From a checkpoint of a small transformer trained on Wikipedia.
Architecture: LayerNorm before each block, learned positions, no biases in attention or MLP.
MLP neurons of a small language model. Each row is named by its layer, matrix (up: input weights) and neuron, and shows model dimensions 480-543. Each number is 50 + 15 x the weight over its row's rms, rounded and kept within 0 to 99.
After each neuron's rows, "fires in" lists the words (lower case) most often at its 100 highest values on Wikipedia text that the model never trained on.

L2.up268:40 52 47 51 44 38 64 66 41 28 78 29 68 45 44 55 46 26 61 55 34 51 55 59 54 64 73 36 40 50 52 62 74 74 48 64 54 41 72 68 26 32 52 34 64 53 43 41 51 34 55 49 45 55 64 48 65 39 34 50 48 68 39 54
fires in: "no", "each", "one", "master", "not", "there"

L2.up636:65 66 51 48 53 58 22 30 48 49 57 90 52 30 48 47 75 66 44 24 65 51 11 53 40 60 77 62 64 61 54 57 21 42 34 55 54 64 48 63 56 54 64 33 58 65 56 38 61 38 39 57 51 44 63 20 22 42 58 61 65 52 15 67
fires in: "million", "km", "mm", "ft", "mi", "mph"

L2.up2009:58 73 59 48 52 39 63 34 61 34 38 40 77 53 65 54 49 42 51 57 31 47 55 19 55 33 29 34 58 73 52 40 48 29 46 53 52 62 46 67 53 48 25 53 46 73 61 76 64 48 26 44 32 74 39 28 40 53 34 51 60 44 62 44
fires in: "to", "his", "guadalcanal", "part", "weichel", "corrosion"

L2.up1574:64 70 75 59 63 54 18 12 42 50 38 60 86 38 69 61 41 49 44 49 52 65 44 44 70 36 68 64 73 68 57 44 79 73 24 76 43 73 32 48 73 69 59 28 52 60 47 52 66 65 56 60 43 68 34 41 52 41 28 46 54 63 37 31
fires in: "only", "hematopoietic", "dst"

L2.up2416:32 45 66 53 60 38 32 83 40 31 37 68 32 36 32 62 56 53 45 51 10 39 53 40 19 68 68 48 66 52 54 59 42 63 51 77 50 44 53 66 68 49 33 58 48 40 50 65 87 51 38 43 29 28 54 21 49 74 66 47 47 32 62 54
fires in: "there", "present"

L2.up547:39 39 47 35 83 45 46 43 45 43 40 60 70 38 51 65 20 67 64 47 41 59 23 70 70 41 61 31 42 54 50 49 55 31 61 39 50 35 52 48 47 67 61 64 36 76 73 32 77 26 18 64 47 56 29 53 25 36 71 45 71 53 50 43
fires in: "it", "that", "its"

L2.up1878:36 52 69 63 42 86 34 66 22 36 68 30 30 34 28 78 48 28 48 76 54 20 48 31 64 41 54 65 48 53 17 56 38 76 42 49 33 71 43 78 34 76 29 39 66 52 60 41 54 29 46 28 35 30 69 55 28 39 25 13 39 66 40 36
fires in: "same", "much", "so", "what", "little", "such"

L2.up239:42 34 59 60 28 65 38 67 59 54 48 59 48 24 50 42 53 44 19 92 42 71 41 41 50 65 62 54 70 47 54 33 16 36 53 67 77 81 46 70 38 61 47 62 54 64 44 52 46 32 49 27 50 39 49 61 68 39 55 41 28 38 51 61
fires in: "such", "well", "much", "even", "and"

L2.up405:72 35 30 33 45 44 34 48 73 62 49 56 34 29 28 53 48 04 33 54 46 51 41 53 49 65 44 99 33 53 43 63 51 69 35 52 41 34 40 47 38 52 69 26 36 40 65 35 38 35 62 60 39 37 58 66 30 68 53 50 48 40 60 35
fires in: "court", "company", "club", "party", "group", "society"

L2.up734:52 61 61 63 28 34 59 55 55 56 36 61 42 53 48 43 63 37 49 37 36 69 24 47 41 47 65 44 57 51 59 56 47 48 39 60 58 47 30 77 14 53 74 60 63 76 50 23 39 17 41 48 68 39 44 51 49 61 45 39 78 54 76 56
fires in: "second", "group", "this", "first", "one", "third"

L2.up1947:55 20 52 61 48 56 33 58 53 67 40 48 60 49 26 53 50 28 68 54 33 66 45 33 31 57 32 50 52 41 79 43 33 48 87 64 53 52 53 56 55 44 78 78 50 78 43 20 80 33 32 31 47 60 44 48 63 47 36 42 47 46 56 28
fires in: "it", "there", "according", "they"

L2.up1255:70 47 68 52 49 68 47 58 33 43 25 51 51 52 44 45 71 69 38 57 49 60 54 38 45 53 59 65 43 29 51 55 52 62 49 33 48 66 50 51 40 61 52 35 60 31 31 30 41 61 42 14 54 53 25 46 76 46 29 49 68 75 60 37
fires in: "as", "version"

L2.up640:47 41 68 41 42 44 42 78 50 73 24 63 23 52 75 43 57 30 43 42 37 38 42 41 63 62 31 78 59 64 26 30 32 59 48 44 68 84 41 49 35 61 69 46 56 41 44 54 50 47 26 33 63 66 70 40 52 45 59 44 60 34 40 26
fires in: "time", "while", "least", "though", "however"

L2.up234:61 21 70 45 53 77 40 59 75 56 53 65 61 76 44 56 59 47 30 29 48 62 51 00 75 38 58 36 38 53 39 51 64 47 56 57 70 34 58 34 22 23 35 58 66 50 51 54 46 65 62 42 42 51 50 62 32 44 41 28 43 65 50 52
fires in: "until", "according", "since", "population"

L2.up1081:66 53 60 71 47 38 38 45 51 51 52 46 62 48 77 70 49 26 36 30 34 45 59 47 78 48 37 72 51 44 68 37 32 51 61 64 57 59 54 22 69 52 79 48 44 56 24 51 54 36 63 51 58 54 31 42 47 51 20 71 74 16 48 53
fires in: "and", "none", "only", "his", "the", "with"

L2.up498:63 40 53 29 53 67 51 76 62 29 34 70 57 44 40 54 27 61 32 59 45 43 47 41 57 37 69 68 59 75 54 48 58 61 51 48 29 42 44 57 58 60 69 67 47 54 49 52 26 27 85 57 35 42 51 32 37 43 34 74 38 47 33 68
fires in: "after", "following"

L2.up2362:52 42 47 53 54 41 43 53 31 46 61 77 68 63 52 56 62 63 44 29 43 29 33 27 56 52 61 77 45 53 42 41 62 50 39 38 67 45 36 54 39 42 44 75 30 37 52 42 43 57 43 65 28 39 80 44 56 49 74 63 61 37 28 19
fires in: "mi", "km", "mph", "m", "hp"

L2.up2278:69 36 42 45 52 53 36 50 72 52 50 57 37 81 36 69 29 47 58 63 73 49 57 73 43 63 59 46 37 63 48 59 53 55 65 56 56 57 47 45 38 37 69 50 53 52 51 48 54 51 75 26 50 30 73 37 64 37 60 44 33 48 36 66
fires in: "city", "street", "avenue"

L2.up533:59 37 97 62 40 27 49 21 68 39 46 44 54 49 41 44 35 33 33 33 58 26 53 71 59 64 56 66 36 29 57 65 77 35 46 69 50 59 57 44 32 60 74 67 35 60 70 84 65 29 48 57 49 47 79 40 33 46 41 97 38 63 19 21
fires in: "african", "women", "were", "men", "scottish", "jewish"

L2.up1198:59 61 63 12 49 25 47 61 63 75 52 66 61 44 46 53 42 37 60 34 43 67 28 36 39 40 42 56 63 81 51 28 42 34 27 48 49 55 70 85 52 41 50 57 57 65 51 45 67 41 85 29 52 55 36 89 88 43 60 13 59 43 48 54
fires in: "final", "finals", "draft", "election", "semi", "championship"

L2.up507:58 52 59 32 45 08 59 61 25 62 57 49 53 42 46 57 64 24 43 47 39 93 52 52 45 55 82 51 55 13 67 39 46 67 27 59 52 39 46 57 42 28 77 44 49 32 37 47 77 40 50 58 73 46 42 45 57 51 66 61 38 37 56 70
fires in: "two", "of", "one", "single", "jean", "four"

L2.up883:48 48 53 59 42 42 42 74 42 51 81 38 29 20 37 43 45 51 30 18 48 49 55 30 55 56 43 04 53 67 43 61 50 43 63 16 59 49 61 34 64 06 52 44 59 68 30 63 73 40 82 52 63 64 30 57 35 59 65 49 35 38 44 61
fires in: "of", "s", "stallone"

L2.up96:52 68 63 36 37 48 45 83 49 58 74 38 41 37 56 38 44 81 43 65 66 54 36 49 57 57 43 41 53 50 23 38 46 30 56 53 82 46 68 70 47 34 59 37 64 54 42 36 34 57 75 07 57 66 59 27 47 58 57 38 71 60 48 67
fires in: "part", "result", "end", "entire", "luchon", "waubojeeg"

L2.up1354:25 14 62 39 58 60 67 37 49 65 37 44 75 58 46 72 51 70 25 63 72 44 43 45 62 57 69 68 40 31 35 62 42 47 62 59 33 45 69 58 30 63 65 65 65 79 22 37 48 53 42 29 39 64 50 58 35 29 27 66 48 36 58 46
fires in: "an", "a", "head", "loss", "l", "lary"

L2.up1:43 47 48 30 43 59 79 51 46 50 41 70 41 48 46 52 47 64 51 40 58 37 51 68 71 60 23 66 51 17 64 11 67 38 54 45 35 32 58 71 51 74 32 43 43 65 41 43 82 43 52 85 31 44 50 35 58 43 51 19 13 69 24 66
fires in: "it", "song", "stadium", "village", "fort"

L2.up2225:68 50 41 48 36 48 17 40 38 46 46 42 39 55 41 52 66 31 41 51 61 48 38 30 58 44 43 28 58 63 44 59 59 63 42 23 52 40 44 43 56 69 29 37 44 50 76 59 47 57 37 55 34 66 41 53 41 47 74 48 50 53 54 58
fires in: "party", "army", "group", "division", "coalition"

L2.up1432:75 67 57 52 54 47 41 56 50 41 38 52 47 22 30 39 40 38 41 52 74 45 22 76 69 50 71 32 51 21 61 42 57 56 63 61 45 46 66 24 42 59 51 46 46 60 27 46 79 38 50 37 63 40 66 55 55 49 30 34 67 50 42 26
fires in: "it", "name", "that", "named"

L2.up1584:60 47 44 69 43 36 47 35 73 45 51 50 58 63 48 38 52 49 42 21 53 85 38 29 95 37 66 53 50 65 33 73 56 58 48 36 38 62 63 35 35 74 46 94 43 45 17 39 35 44 32 57 70 51 70 35 64 67 66 52 63 58 48 16
fires in: "other", "another", "second", "next", "further", "third"

L2.up1759:69 53 54 42 63 78 24 72 50 51 41 74 54 63 31 46 59 72 51 53 76 30 37 35 47 58 47 78 40 47 49 25 59 48 54 38 59 54 42 40 46 67 50 80 66 40 54 65 34 54 62 47 38 49 52 57 82 59 41 59 46 78 34 65
fires in: "as", "role", "based", "playback", "production"

L2.up622:49 65 51 54 33 55 54 51 55 35 38 23 40 13 62 49 44 40 53 52 65 77 54 68 39 59 61 46 38 56 30 59 60 60 30 66 34 53 36 72 31 20 58 66 67 44 65 26 54 68 49 57 54 56 49 52 23 41 43 66 24 46 36 58
fires in: "1", "one", "utc", "four", "a", "1st"

L2.up1913:76 11 60 52 47 39 29 35 51 42 49 73 15 58 37 62 42 39 49 66 42 64 45 59 30 73 60 69 72 13 40 35 64 54 41 33 35 73 74 27 46 39 40 56 42 38 41 35 60 75 57 54 62 71 57 68 33 67 69 50 63 62 29 45
fires in: "of", "york"

L2.up2344:30 55 40 10 32 33 70 20 55 56 67 48 77 52 55 39 32 58 42 56 36 51 54 39 62 12 65 53 65 55 20 54 35 74 40 61 70 66 62 57 57 66 52 46 72 61 77 71 82 51 55 62 73 16 68 45 38 46 50 43 62 42 64 57
fires in: "then", "first", "originally", "initially", "father", "previously"

L2.up1617:49 41 72 49 29 57 46 40 60 45 08 57 37 48 40 56 21 67 46 27 67 51 30 57 28 66 46 13 36 43 70 41 42 46 82 75 50 51 38 46 12 54 66 28 53 77 74 58 83 35 26 40 46 60 60 66 57 15 52 57 57 44 55 41
fires in: "such", "these", "luchon", "portrait"

L2.up2259:51 38 44 71 56 35 51 70 59 21 30 49 49 57 62 58 37 67 40 36 52 58 49 31 52 38 47 66 34 30 46 57 60 24 62 54 61 62 49 53 37 91 45 62 32 32 62 54 52 37 51 79 56 49 67 42 24 63 63 56 50 41 38 30
fires in: "its", "s"

L2.up937:47 40 58 52 16 92 43 68 36 72 69 47 55 48 60 26 43 63 68 09 33 47 70 75 47 65 27 53 62 64 71 36 40 47 40 43 45 39 50 33 64 49 62 65 45 45 47 50 57 33 20 46 57 80 67 33 43 51 51 49 54 40 53 48
fires in: "after", "where", "when", "time", "for", "dr"

L2.up1710:00 45 48 39 68 46 42 49 28 43 36 33 52 48 53 34 58 38 39 57 35 33 32 44 52 61 45 28 35 29 53 10 28 38 48 50 59 73 49 48 59 43 95 47 40 52 48 33 50 70 63 46 74 29 60 54 55 66 84 47 50 29 47 62
fires in: "well", "did", "do", "part", "does"

L2.up496:73 34 49 34 35 42 33 49 33 35 65 65 64 53 48 61 54 31 45 53 62 36 50 77 49 49 53 50 53 62 41 45 11 30 54 56 56 31 38 66 39 26 16 50 37 55 35 50 54 44 76 35 46 37 35 44 50 56 32 35 70 26 43 23
fires in: "2019", "19", "18", "2018", "play", "cd19"

L2.up1799:47 41 64 49 54 35 32 53 18 38 52 34 47 43 63 37 60 33 56 38 33 68 32 58 46 22 67 21 52 41 52 39 45 49 24 27 56 54 43 42 80 48 63 54 60 88 56 59 40 41 49 37 51 54 54 39 80 62 65 41 50 55 40 61
fires in: "where", "found", "td"

L2.up1116:61 55 58 74 34 41 17 35 63 36 57 12 56 44 70 45 43 48 50 47 51 24 63 43 74 51 49 73 62 56 56 44 31 41 72 51 61 66 44 79 35 72 61 71 39 33 40 70 69 45 39 36 34 49 44 48 68 29 45 44 51 53 48 41
fires in: "born", "signed", "apps", "signing", "dst", "w"

L2.up1787:56 45 63 55 40 31 63 59 26 37 38 42 39 48 36 64 67 52 37 47 66 61 31 48 67 56 35 68 62 50 65 50 22 66 52 70 43 48 27 35 44 64 50 64 69 64 56 39 82 48 37 50 28 60 65 42 44 71 23 42 50 53 67 50
fires in: "first", "only", "one", "last", "fourth"

L2.up2040:51 48 34 34 77 67 75 49 40 56 35 66 58 32 33 19 81 73 40 32 22 67 33 34 49 42 38 47 55 46 46 50 53 78 57 30 54 64 49 68 33 50 68 68 32 45 46 68 14 34 68 46 37 53 68 48 56 51 60 55 67 53 80 32
fires in: "all", "global", "real", "world", "vice", "general"

L2.up23:53 30 73 55 85 36 52 61 52 50 63 61 57 58 43 32 44 47 42 46 63 53 45 27 57 61 78 39 58 55 31 31 34 50 61 54 77 40 56 51 68 75 70 37 40 24 69 50 79 12 56 18 55 44 46 68 69 47 58 44 44 66 50 51
fires in: "there", "war", "four"

L2.up1153:48 57 47 35 66 75 61 63 78 44 42 54 69 60 53 43 49 38 32 56 44 38 42 51 54 49 48 32 58 36 44 61 52 61 67 55 78 72 37 06 19 67 78 68 58 44 42 53 48 40 50 40 38 53 42 45 55 47 73 33 61 41 60 32
fires in: "world", "united", "america", "global", "europe", "nation"

L2.up1638:68 40 61 54 29 72 49 29 63 30 42 41 45 36 53 66 48 26 61 60 48 29 62 76 38 58 60 62 45 60 66 59 30 39 16 39 47 54 71 54 51 67 51 38 54 73 69 80 39 10 41 89 43 44 16 25 48 56 63 51 50 68 39 61
fires in: "both", "between", "either", "college", "neither", "copa"

L2.up1458:57 52 55 66 47 34 43 60 39 59 83 49 38 47 28 54 65 49 28 50 62 61 57 20 57 51 75 40 58 20 45 36 42 28 49 36 37 75 39 31 54 50 46 48 64 79 51 67 50 19 40 42 50 42 45 67 54 32 59 36 37 74 54 42
fires in: "death", "children", "killed", "daughter", "son", "utc"

L2.up477:75 53 50 19 44 93 66 52 47 31 25 39 39 59 36 46 35 40 36 54 43 27 15 38 64 43 44 33 56 58 66 32 16 61 84 45 39 56 31 68 43 71 68 65 59 25 72 17 23 32 65 69 66 42 45 50 83 42 76 65 59 55 59 45
fires in: "did", "following", "own", "do", "such", "does"

L2.up720:36 17 63 61 72 52 36 64 40 60 50 50 29 32 32 60 50 83 18 57 73 25 40 40 53 54 57 99 62 34 51 62 57 23 37 40 38 37 30 67 45 66 37 24 29 42 77 59 26 32 25 51 59 63 15 58 45 53 61 38 79 59 63 61
fires in: "later", "years", "season", "prior", "centenary"

L2.up1278:20 60 49 11 74 51 50 55 72 76 27 45 60 13 67 60 45 72 51 41 76 34 40 56 78 74 54 48 49 14 24 45 53 39 48 61 38 65 15 34 87 55 71 61 62 46 38 43 58 55 71 29 26 50 33 37 49 32 45 51 46 19 87 57
fires in: "since", "season", "district", "year", "the", "part"

L2.up1249:60 26 54 72 52 64 70 68 24 17 56 51 69 53 48 45 59 67 42 44 43 21 49 81 60 47 69 66 56 20 36 49 42 62 51 61 35 80 65 72 35 56 37 34 56 80 68 63 56 49 35 65 53 44 51 63 52 51 81 16 40 42 54 39
fires in: "6", "it"

L2.up1089:47 52 37 55 35 24 42 34 61 52 54 50 83 32 49 70 63 51 19 35 56 40 45 50 49 49 27 38 79 50 20 64 38 63 58 41 15 78 60 82 26 59 44 48 24 44 34 81 56 59 71 23 75 52 43 23 43 63 54 51 51 70 51 50
fires in: "original", "initial", "originally", "front", "pentax", "initially"

L2.up1420:47 52 72 45 21 53 80 29 49 60 39 31 37 36 29 02 43 36 58 47 25 36 90 36 30 49 47 47 31 48 42 61 41 77 55 39 68 25 68 58 21 44 48 25 43 65 36 32 40 56 62 21 66 51 39 34 82 71 56 71 18 35 46 61
fires in: "however", "but", "although", "though"

L2.up469:83 78 42 58 57 32 41 56 34 46 65 55 58 69 49 23 50 35 76 37 53 50 57 34 44 53 44 43 61 43 42 61 38 67 42 45 52 55 84 53 44 44 53 45 47 28 36 46 49 56 66 34 59 47 39 44 56 52 59 48 57 53 51 34
fires in: "of"

L2.up1417:43 39 65 60 26 64 61 73 74 75 15 65 54 43 47 48 53 58 42 33 40 46 54 45 54 56 59 92 61 73 56 34 56 08 45 39 46 62 33 29 52 39 54 39 54 50 41 64 39 41 59 41 42 43 60 75 45 56 62 39 79 37 34 76
fires in: "season", "life", "period", "years", "year", "time"

L2.up1200:70 40 67 62 59 35 54 48 66 47 52 45 46 66 19 74 68 47 44 54 32 29 32 56 45 53 83 42 46 25 46 44 47 52 31 56 47 54 40 82 23 56 67 54 52 45 48 49 70 48 33 53 66 35 40 57 49 36 46 63 38 29 40 55
fires in: "a", "of", "two", "an", "6"

L2.up1357:58 37 68 57 52 36 48 70 41 59 64 47 33 26 73 52 73 14 51 47 36 69 61 34 26 53 66 38 57 57 63 38 34 65 38 45 54 66 39 32 60 54 27 64 59 42 26 41 26 74 61 37 41 69 57 41 61 65 69 37 27 36 40 63
fires in: "only", "but", "just", "however"

L2.up163:45 35 75 47 52 56 27 54 81 61 27 57 69 36 71 42 46 43 53 40 46 39 34 21 72 74 35 65 65 71 48 29 83 58 52 39 64 49 46 51 24 61 37 61 37 56 63 26 33 20 36 37 51 59 55 52 79 40 64 34 71 34 57 52
fires in: "while", "although", "though", "whereas", "lennie"

L2.up1703:54 65 61 62 53 66 25 37 36 56 59 29 50 60 65 41 33 46 32 46 28 56 57 40 69 75 49 37 55 40 34 69 54 44 58 14 43 47 48 90 59 57 20 68 32 59 46 45 18 44 33 64 65 43 06 50 68 53 55 29 66 69 50 45
fires in: "which", "where", "whom"

L2.up3:48 47 53 41 44 66 61 37 51 48 60 20 51 53 43 33 53 47 60 49 49 60 49 50 61 51 51 59 44 45 50 26 63 49 38 58 55 36 55 69 54 61 59 64 34 45 49 32 70 49 54 59 26 45 64 38 70 56 60 23 58 22 66 52
fires in: "there", "well"

L2.up403:44 57 80 53 71 59 48 60 72 72 59 44 32 29 57 16 48 35 38 44 52 28 52 29 27 32 61 70 58 80 66 49 37 61 67 62 46 55 42 50 62 83 93 38 48 39 62 40 75 47 18 52 62 21 60 33 36 59 62 58 71 48 72 20
fires in: "until", "when", "where"

L2.up1816:49 60 59 59 44 63 40 60 38 77 31 21 58 39 50 60 65 39 28 87 30 49 26 66 33 53 71 56 63 53 25 51 43 47 34 68 19 82 37 53 29 69 48 47 44 31 29 35 56 56 46 48 50 60 22 32 72 40 26 42 33 31 62 53
fires in: "also", "therefore", "or", "now", "fully", "not"

L2.up2046:45 50 48 53 42 40 61 17 44 50 18 17 55 52 61 21 57 37 56 39 28 68 49 50 51 35 70 41 54 49 61 50 61 44 26 32 00 47 51 42 40 42 71 54 58 65 22 46 44 51 61 80 57 65 18 61 51 37 41 63 50 22 39 50
fires in: "and", "in", "or", "to", "by", "also"

L2.up150:74 49 53 37 27 55 51 50 41 50 43 51 33 43 47 36 44 53 50 44 50 55 52 34 46 36 38 53 59 73 56 55 58 38 34 30 52 34 57 57 52 45 32 37 31 52 32 50 47 70 34 60 42 38 46 37 85 67 61 52 61 39 39 57
fires in: "no", "single", "singles", "low", "without", "non"

L2.up535:47 51 48 81 27 59 58 33 71 57 55 18 26 57 51 51 29 42 58 36 65 58 61 59 72 35 58 59 51 44 65 51 68 40 54 53 36 60 99 60 31 58 57 94 40 39 58 66 41 37 27 31 58 38 49 50 35 42 60 56 56 39 59 17
fires in: "this", "the", "it", "that", "its"

L2.up392:48 35 74 57 49 53 71 37 71 63 44 62 28 52 53 53 52 52 58 38 23 63 56 33 74 34 32 72 64 45 38 57 49 54 35 68 37 58 68 72 15 35 37 40 46 53 58 51 24 65 65 58 45 44 37 45 23 42 52 52 61 62 52 72
fires in: "to", "until"

L2.up1127:53 50 54 47 62 48 23 40 69 51 39 38 51 67 46 51 43 50 60 84 46 33 28 29 31 26 36 74 53 50 61 54 35 38 69 35 61 22 42 80 35 53 55 74 35 69 17 47 41 41 52 45 44 45 73 51 51 61 60 52 53 60 56 41
fires in: "life", "born", "career", "founding", "production", "operational"

L2.up50:41 64 73 39 67 34 57 66 50 67 64 36 45 49 42 63 53 46 32 60 26 63 46 32 38 67 27 45 58 32 49 32 25 55 31 67 63 53 74 58 38 59 51 67 53 55 36 59 48 52 61 64 52 37 63 57 44 48 51 71 48 31 57 64
fires in: "she", "he", "it", "they"

L2.up1858:39 56 65 56 45 33 47 63 51 73 53 38 75 72 64 61 59 46 51 81 57 28 54 52 29 41 79 80 36 88 66 42 67 65 39 71 29 53 67 36 70 50 59 36 51 51 48 64 51 63 44 51 45 57 74 42 43 40 69 99 44 57 33 66
fires in: "no", "not", "none", "t"

L2.up1525:54 44 59 62 42 49 28 20 33 66 38 25 45 61 56 68 56 70 23 48 29 53 60 81 64 51 18 37 07 30 01 67 52 82 40 56 37 43 61 56 48 60 48 45 47 50 44 55 39 43 38 43 72 63 31 51 55 69 37 68 77 64 11 43
fires in: "and", "two", "with", "one", "as"

L2.up302:57 37 80 50 53 39 64 36 56 84 63 49 50 62 51 61 53 41 43 55 40 48 19 30 53 46 49 32 38 64 55 45 45 47 53 28 39 29 19 66 57 58 50 47 52 54 11 47 46 28 75 83 60 42 49 80 53 33 58 88 55 59 62 86
fires in: "football", "hockey", "battle", "poker", "basketball", "super"

L2.up192:56 59 56 63 67 32 26 63 68 54 56 41 32 54 40 57 32 39 40 40 37 66 62 33 57 38 36 41 83 30 60 63 23 29 59 60 59 59 33 27 53 39 40 44 34 45 37 55 16 40 31 29 29 86 63 50 49 42 49 64 50 37 55 38
fires in: "following", "united", "same", "purpose", "city", "goal"